config.yaml
d_model: 768
vocab_size: 32000
qk_norm: false
bias: "none"
parallel_block: false
batch_tokens: [65536, 131072]
MLP neurons of a small language model. Each row is named by its layer, matrix (gate and up: input weights) and neuron, and shows model dimensions 64-255. Each number is 500 + 25 x the weight over its row's rms, rounded and kept within 0 to 999. Numbers have three digits each. A neuron's up and down rows have the sign that makes its largest values positive.
A block is one neuron, or neurons of one layer that tend to fire together. After each block is what it responds to, as a language model described it from the Wikipedia text at the highest values.

L9.gate440:485496478496481477534547488488480519499495519515515468551515470465482503532472462487483496511522506433481526500527478480504493514495484548457506490497512560486482496489494481541516527466491529462489494477484526487488505500501491508515485491507496500510474493499471492466522514510515492524502469501543482470504505500491502466443478490522487514480567492499496523506463462544490513548478464498499479452504471532498518510525547438488509527505495511486486493526500520532501465504521492512482496511498519495485453503490503500505517496479549506472470498523486573475464466482523480509
L9.up440:480529536507450506538518550523499516487492484488486509527494500480540467538478519500490472495510505500482481477496524510512471492496556536482547486526513523504506486486467481548470519483480481523522510494504531495501501510521490537512501484494467513507455556477477504489500531474502495510510529498530498459517513507501483508523497489508464469504484516501501441521514493517501512507449526477510490500492507494498543493522492489443470545480476499506516506494471465523497561498483540532512459492508511486456519535525533539502531524505525467481485523485495513508505525481510495533
L9.gate819:539513531523473515491473466485521548485540481465550499531546502495470538510538518457468495497488530530463425499529487506512516472445513525522508528489508548504504475509477545555517514533507511518510565491482495481499497501479503480522490519525490469473512507523494510516514536475477486554543476475483503445493480531532530472520515490536553463513559488482508561532490452468444451495499514502497511469491514494517497500465557436499533500468509503460461515516479491461461518511548507490464556504515493528498513542498543552511480496470564497478498517520523467518495506516519499509
L9.up819:524495482478475505582470516492547475519508488491539523495522502523474494501457526489476498515474463494428491463504478499514464448493509515508475496473550477502481496510478555536512496494505506527454511458483540507499486517487496502529519470524469522502513507503477511497516483481525493475516453480527489471489436552517468514515500483543479504520546481518513542510489487475519450495465516515536519495474503498546474495470477490443514552476460495497523474515482517536506514511564467508500491519544470496482534528471520528491512518490505484499480515487484509499512484517470477483
L9.gate889:500516478479465496533515495549521518460472461516526472498548473494551464499546458497558521519477509506448491495494477467483516543482468483449486457490480516500518514518511465492502538488534497472497489491501496498538493516497454485495502479478480521493500516464485481484502461510501527512510491503498511526538511485541515480467458475467517486499489485522466521475485545534490505540466486471500440506522462474505492488448522479472531465501499478487444490481496504512540497510477494520518517500504512525517452501468469494534450546517524517481494531493521488495472528481483499495
L9.up889:516487512501501488545488453477510499527485494532473500508487503528478494541506460430507503529507535463506466500503504488502472484510513511515499482520513496460495466471495459495503524533476507501507469516474492527505494503469504490497488492501517495502507494556490494526484495482459473444556461527517524541516469515469507510549473464484496460522499512463544478528456499532529496475499462487509541496516476490514481483524537513503525498496499497510514493432487520500497518509511509527515451532510496499499466508549519503509457532547521521442494511467520471456499518519507558502
L9.gate1054:507473545512498499509479468514498503489476521468519502507506514476464449504471518471482508513490525484530528504461505455533513524496533483482477479514462513449477532505499525481487433505501443461483525503500516467494474528496482481516492499511501504480502499501489511485489464527490524521494496540556511515522523514517515468505458479503523457515498490502547496516488543469506489490446507498487512505521490480510491504542525530474533503467522479504496542557520490508440488510494488522507467481474517500493496509493517482483482502498465512474577488456509454499558475496497499492
L9.up1054:534525519518516490481509474536513490490476482478454497498521439483500496464466475503500478494506531466492446514456493515502488485514508494504487509513455527494495482542568499489520486474499523508526492490539554485453501528476495460499514523500504554500505497488462527458487483535472454488529491540448492458490514508506494508477519528519457501478515506483496529543539495478474523528484509473514435518489504514468517495542504475446475500496538507520488499523535475514493524475487546513516515473496452479516501509495530506483491486522505462457523523493534485467490499414485471482
L9.gate1150:520451473488483544510474502472511522482500511519479549528536513519543485538512503482474484482501497508572472492527530426562532500457445502490477443543497518507535486483493510506520500495528513478511486512508533494499508606499577505522520524525524535468533481521472471517508551472498499515502477524500510552555498489483460542523510500489468478532548496530480518540458499490469511476521488538510472529494559478527511516500482513490490510486463463512468491489528470498521494540530527554484473489479524476504537496451493500498491494497501520543507405507450483485470443470513474502
L9.up1150:521496519512510491500552480460469560484516512563514506564466490523511541500515469480499539460506501476482510538512519493489463487512515512517496483537535498505514484432456496546460542452514546485510561482482500450486490493486528510529480494481528517486501497515455439495484508480433478497515504502534494525517512496487536493517542496500532471533475518464500509513542517532516501497494512480509491457479500488514485506497496491453531495498481525486465542514519509500507528527514494553458494497541564517513470482525569476490471477523496486503506511474442459461492476516472475518
L9.gate1162:526497495549480488518535457519477521460499495502473498502526501483516466597438498466483543485487491496508459503499494539515463502515498525479493499499524533462490477510441498508503497514504489501511536476491432514539496496527513532498530508505505494546487450483479531472507513492518518498502499499480463517496503531486509501505458484517521467513497448535514485493504532506535523506544534495517498455472494480487446540503508526538491490500520480484526536476484445551497508524534504521459502487446486516514461523482511490464486489476490489480484495508498512524500479474500486470
L9.up1162:491529516489459501493551480470491530501503489430494516523502533489498500509463506447492513502549482494452503497521520484537523526517479504526491490515530476474480518487507519512511491482533511501567471504480513507462482497486524534537520513494511499541493518510477492473504529523502516502530531504491508534507472486494476459494441474489525480520506513454527475502517448468499502534485488507535524481521502523515477509513509489477496505491528497536493499497487462535522481498540508513511472500493499552497500503474504496492461475505486494503490473538522468517522464497524459540
L9.gate1442:514493501477514488509488517542489523511512493494511515508521578500485510521459500561483479490475524502504493526529533504516500472506485477519463460501464512536472466516521536491499425484530518496506508486493439480525521487514481508518510480466461510475501492512489525484451486475460508487476462470491526492504514494533506500474484491523478457502490474518516509527484452504513477474496527468494488553539521448492467522518522443523446518558501442469455468463524493513453487479495496518561509494468492495526498494496498538508522491479515504474533478484508522467513464480512451505
L9.up1442:458511529528479519524533519531451532521521560488514439508540527476487501477497501568492497519492492526495500508529501507522499524506524481436527510542496486454458514494491477556532533508507487504536513512522537487491467470504513531496468512526506518521496454479508492486514485498533496492509532502473506457462468524522512535495496529532467544489501489463538519540519471531463454508524455513485529516487482471443480488510506493530503466450541499547513490528482465512491524530495483506435522515498496531485491531490484504505503485466528533436499472523504523485508489475514482502
L9.gate1523:514477493540531517533523522462541511543527458536492517523516520482489519509487489491549489488488520500477483519517552503524496495499502469497521546476508478485493500489476488528470511538508541512473499507522492479476492518504468513481468517509519487495504440466501486497501474501538564465504499522456534493519474473477495510525516502545457495513523482498545489554499530466511536460480547464487491498515457485481486473445519489498522529501494477525466514483529486546460511500510443489495531517487516480500552499487502485466483460459447490514472496485491494492505516533512488488
L9.up1523:510492480440508533560462485496521511500486481523543508465523499501512431492516500525509490488514520503434515506497507515538480518491521514518463521493520544484479481484512508516520502501495538526485496516500555501500528512552490506473484464498477478511533465504516488472470532533506541510480547485468440494456442491520456484442546483471485464530537525500514484488515480528497518529481522463524503497509490517553465536501512484464517497475514487523448511512526507550488493502513498512495529562534510482532477528507524553461506500455521475463451494525477476464503477507518489444
Description: Word-internal pieces in the middle of a split multi-token word, between a prefix and a suffix, as in incon-ven-ient, con-cep-t, Inde-pen-dencia.

L10.gate1441:484507489499498494468448517509491500513476498525529501508509510516468507530524518505484477489518461517514516481499519512539481506452491546468496502537516526503545523494493483517505493495502523485471484486493512479511511466508494482491492482488524533492497537497528519489469489476491500537522507546516520476486514493442460501476491486501458521506435520515544484476501498558518469485509523518517469513475482496462494497546518466477472487478516508490481463474520494545497478535492519465490465532565530480511491470541511458487521506512478487502508472494530466493492446484526480504
L10.up1441:451459493505478507500509508545497528493500530522498500537490476472512503497468483548500471518492496501495475526495518500540469500474469471515505508548465511498505463543524462500527542527513542485522519467512504470506500505537480517500519523504489484486521500508497493479556487492526505501488520487526481500519549534507477504476491568493479474466501531479482490464479508480528502508506484525549517527490476506536482525477434521495448492521511498468539517488510504469509512426472483465479491535519506511521527535459514501482505477497466506505489483548442505539446477468530475482
L10.gate1585:504537498502497485527504512513484511502473509494536512485539497492480525482497516481488529477497482469529498498463519495535476488491488498490501495522493475507463467517496510484515531494503564515483487494450511475503534486459516466538511475538575516512468511528459507536517493458470480524508517478472478471518477509524502534527488494508513525517507511493457530470569541504519466478446503522510536512504502511497530541491504512524499520483529512484539523519498531478514504531499504487515532526518487523510465473493528476474559485518451536536491461507509500482514504512482489495
L10.up1585:490469506517513540507519486495493492525485510519502468488454445482513504483474473477540497494482488476515484519494502482484473467504480514493552467551512516492558548493479505492483496452494533507526510502512465485472496447497506518508497491488502496502465526513469449530468531459510490526527494501546505498479523517488471514492530480471496517531470495472468510512468516505554478525473539491526516528499492503547480520519464497491474482529460488497569506507491539546501488456489499486480476504485457497537487513470523476431509527517520461513453499519457518464520520522512528555
Description: Words inside column headers of wiki tables and field labels in infobox lists, such as Directed by, Writer(s), Years active, Notes.

L10.gate357:530521525489505484528487542487444523457485460541519494564497525469495479529489532508496529535503480547491442506516466490468552526498529476503514472522442503529499488471494499543477531492486525486536533508505550492464453531547494510536512446503538508482462487474509501508493529500494545511495488482461497487512456479531499531468476490515514486536507470519520494536501509480485536497537542514502497487468533448476490497538464496517507510449514499510476510483495525522536550550491473508483481517502487478513532496499485538436471469485503507474480522516565532496479514495506475481
L10.up357:504497503493463533558487519485554489496508490505495532540529540479490489527505531523503485487484489513456514530455467518468491503539542513487538507508465483484521520492472528557536486490504554530532516505475509493521522491498496469530468424501482495500483497483506502486521545505520518524458521440509468447523509502529489487508528542548468481500478485481497513502478531511458516511527507511471453485465539507484532488554459489506491504477507517481488501535475499533527522529547489532518483473489502517528466520455486529516498534505470494519485507474482483463483508511493516505
L10.gate629:489521515558501505542544479490495530483479483511546484488484534501499532520539541470465522527486470455513503462519491511470514501497490516516475497507528506475477464464489488535519546533501500508503526472455484508530474498530491462503530491532502537495538487512473550488537536493515479486482472498484527476490472486506500450497464453508483514508534504522505503524498453494472547505529504526499507462502503474500430520484490483456512560480459539525482470467491506472485508505487492571477487496500495473523440475473486492501514477482487474492496507496517550464486494521485504514
L10.up629:522509505499500493503463513521464425441463470475463492531539503494524479493487486493493517508484479501490509464498505447546498493458476475485525494479504465492492519461505472530524501494500506492525536517524478550504466514521524499537491491494538496466514480511516507424474541524514502507513507502490509518475476479470492485522512472528471479470520488529481434507449540454499480491535511551498474521506504489539509458492478491511480487475513495547491493532507475476430498475545503488517481446516472490544516478468526529506514537418434464476506505527520534496490477504475489539
Description: Inner word-piece fragments inside longer words, right before a suffix like -ed, -ing, -ation, e.g. Bur|mes|e, acc|lam|ation, confi|s|cate.

L9.gate117:470495504534470465493481476506512517526508525510531486522478516492522483458506495447495523469505520534531472520494476469559481518473490454482562501513505537498484458497471500530485528512488513543467459462513450497503490504518519478457459492496496497471500475486524469505518510470485495510533466501516530507485481496481494523494500508476551489519515464512520482489497490499465483509511497534515495515550556486539511500495439557517495486508519489449510499515467523474533482489463521517512501483473496480487494500450510483469504467505523524498485551514505520549500440529554486532
L9.up117:506518522491516535490450495484489509487500543535501499496450475477526472463482494450513519523520478507569522487492500490469483469469502496509526516454547472486489500464476434484503517507541544501482519493445489457466522490505546481516512556519506488491484543524523481524497457504450556534552497536458511483490501486554528511494502510475506514530490562497511522471531508508500461466476457492469484504511477529517498508469487534459442513516511487504509493503497473516483457488511527525495497476562515473512521507525529470503489521513504484512454490489517533495518483522500505502
L9.gate865:512458532537535469485444508497453552530470525525537499505524504519478538516501486502500475504497515487528507515472496499479505486490514547534480483507507499505468447495500460508489534472536507579500520523527505513504500441494525503518522527472501487498514531508475510485460509481480509481488503510520450526493529489496482490503466483490506511529497476530475498488488508467524487518459508518490508484447494505499480499474485485460453466511548483516508507517523517558490477516528514530554513505481474466551491498496512436470520535501544507448509508526484484505464483469489505489
L9.up865:455500520492557482491491510558458535531502517483523520490558516461488538503481476497540528500485499469491485490490509516509477545499502526498509512482470454503495528489453495480537512467457503459488513523481556449488543526521496513452517541494489509504517503509499432500517465525515553512543475499504524510517496503482505507490501482504482495515536495520522499479538496522502502504537524478507490486507479518502515520485473501512528480497515494506518497485529483530461527483510467467469457470513455482481422495491488476485536540487472498504456509450521495472517518491471457475
L9.gate892:490506507511480508500486510515515512488479463492501461533570495546522521513454537523530523567471465465462500452478481479501493493495499505518491524547494498468487490515477532493450497510524485500499561489508499526501482524489492522497472478498546488577501496521521497465509471508518529488474546468482539526468491565498483496521475493497536497534488457483524492501515509552502527473497486516460469451488496505505485485506514485463513470452557516481488516501522502527507505549518490500530517477478511462525502533497508516496528491522508508504529517492485532501527487522513493451
L9.up892:491484526510460510526481520498506491552483487487452492547473452543495517496517451498511493505457475506497505504493546471503512525531584503499485450483509518475496508483499500512514539553491500514478494517516511495493501510473478469517538509491497472515502501555458479481510508466594516509466474488555472522523512533559526488487516461507502504487441502487527523495490506494494522485486540527495488505504537525513501441517491478490465526520497497478483528484528487509496443495500507500442509507491558488505489494495518498510524484537484480565505557507480535521499452498495489540
L9.gate1073:503519517519516508486516488513485479498489465472450501504482506490474469515508512489482498483521503539506503532496492467486497519466491477530458523499514527513498491497509491510506524541455502480518481481479514468492478500484532522503473477493554488496495521511516500509496498503487518491490529553540479514482557529519521512505514481534500498500561522489527529465518473474511505517497494487481504465491579473461478517523503482505496505505529524479470543440495536469490519495511489487468501539493496474538507469501547513454509468517500492510479527528482481476474504504526475489
L9.up1073:496464499480543482481477450520480511490534519486503547561496483485525516470494506511518501486517464486531507494484519473511516472508515476483495480501535482496514526475519508544533486524508487466500530503512492490490492558499489526540503478504461517535487511517495512464520507459525492523539485509511542506497480516510480478461473457473506486488512487515517519479506509492510491535533520498492471509507464546484483516507508522490516517519498548464495517533463483496468492490447514512466482521515484476491480512515502514535538433502466525483456503490505461494475542536508503478
L9.gate1421:448501533517452518497482540510485524454507497510475495524485445555517534525463430518488498497511469467526475494502514522497494462477489471509520505461508488468503479519432487484460515506510516489471486467498476540509484532481480456432503481444498506505523518519576448518513497493510502527500522534507494524493506502474504489493483508481541513516520525514499503495490508470488537495438538499508546472505471512464531499518450496511508522498490504508504505516516487515495477518504509483527522506497457507521473488524508498486515504491481488497485486495504519492498496463510509534
L9.up1421:551487505514529542481509543510448524527499508503494526522500522502501495476494531466473485523465533499524505488478467515492526499453500467493523519487497474518512488488498533477504564484481539536479497543496485481457489491476471499467487509522478493488479531500492518504478464503458516521505483514509482494523505525528501486488515503502544512506501531500505458497533495518519494470492536469471515507521489499412505489510507483540503510495521461482491515487539512478516519503501519521485545522541498515468463477507472499515505510525525502516553485499489560513525517506487475513
L9.gate1532:498501503508473547491491481525513506496503487493494526489528527533485449495492513470516520496487476499480502455456496465495522518476543520509493521474509458488510515510503496497465484507486513491528539505481493540503478523538499455498523436475512537484535484486527484458499491473504529520523509502552508496498533466498485466463491429487488492485519518512496448448464502506534499524484541529517478499484518522488482511495520549481497480514534481517501522480451508536509488531515509504529496454475456531503502477469439513438527488543480480503493536547530476501497527478516474459
L9.up1532:514458457487493478472465477471538499506499478516514478497459461503512488447525482494517489467487496483536497515514507474471474502466505488518510502516531494459536492509510520453491512549477550493507511475420480491513499550476499489537518526509488506497503496502499492497517472481493554517482512453522511479534487522500585527499535472504524540527498498407481518513514517510486505450480483543478480508513463467484476470508521508494485511562495516495471521484517504459508501506510517499504490534480503463482491537506541535484527499505493460450485477491447471522509495509499538503
L9.gate1595:493518534480500482494536495511492520491514508514554500491454452458475494478481461476484482497507474532497496512476452516468494488499464476512516482476524525502440503463495511480483502486518500507540558460491519508495502491548454506469494547477527482507489480491492505483491499472471495497503476482488504515490522509469505529510514474503503515497506488484495536449512501468462502491497521518447527463489514509484483551502440475514531511490505497512499522488500508470511504517526525488486504495456496495490467490548515493495540469528486492530479543506523502525490506529492540501
L9.up1595:497515519548526480475480497440503510467481469531485482515526464475474463509498462487440531485487514484490515510512524476479513493527508535541519483456520491489510523485518518465512515533469510520486541516499484463521517489499512492477538516487527458527510481510509482481524482480480489498514459457521481470470501554528487511460489473513478536532479527504529437497518527485486516464520550505549494503488487495523506517485474516545507484561486501495499469499460532552539476483507499481474502516508450506496473487525546508490533505454510466494518492524534475480507481459498504516
L9.gate1823:514494510474486516497477519496501542506580497541518443524510511464489525507521463559509488533503503539510532497480494498536490532459510515546490546530521525512502471484471492554482496498453503512522457554476488515492483548564512498493464547537447530460466488481463487560522485525530471501539535496485532505482483476497450539512468480519477483543518481467477539492495508447522479474473523504513509498506481497489506529479464497503505511525536452523467531544479536459476458476485471515521482504477484511488519476480476490522504497485495494519533486482487524500434520496499491513
L9.up1823:471515525497534488478514524507491507459473495520472487497486480543490496514514534481480532519498472513475482508484442477530495527471489497544504498535505510512510503478436483493499555520482507477522508507529512482494500532550525515444475548483490530505497489510502473480522485482506454511531499487519480501491462482512518515514479431491532490503501509549483443470545492482494514492530525533522473460532517489488501489509487494531425531520510468509566465501507503445508493504478469508498506505482526520462470496470510501479486493504561488501515506498542484506521536479492466490
Description: Field-name tokens in Wikipedia infobox lists and table headers, usually right after a dash or pipe and before a colon or pipe, e.g. Parent, Wins, Nominee(s).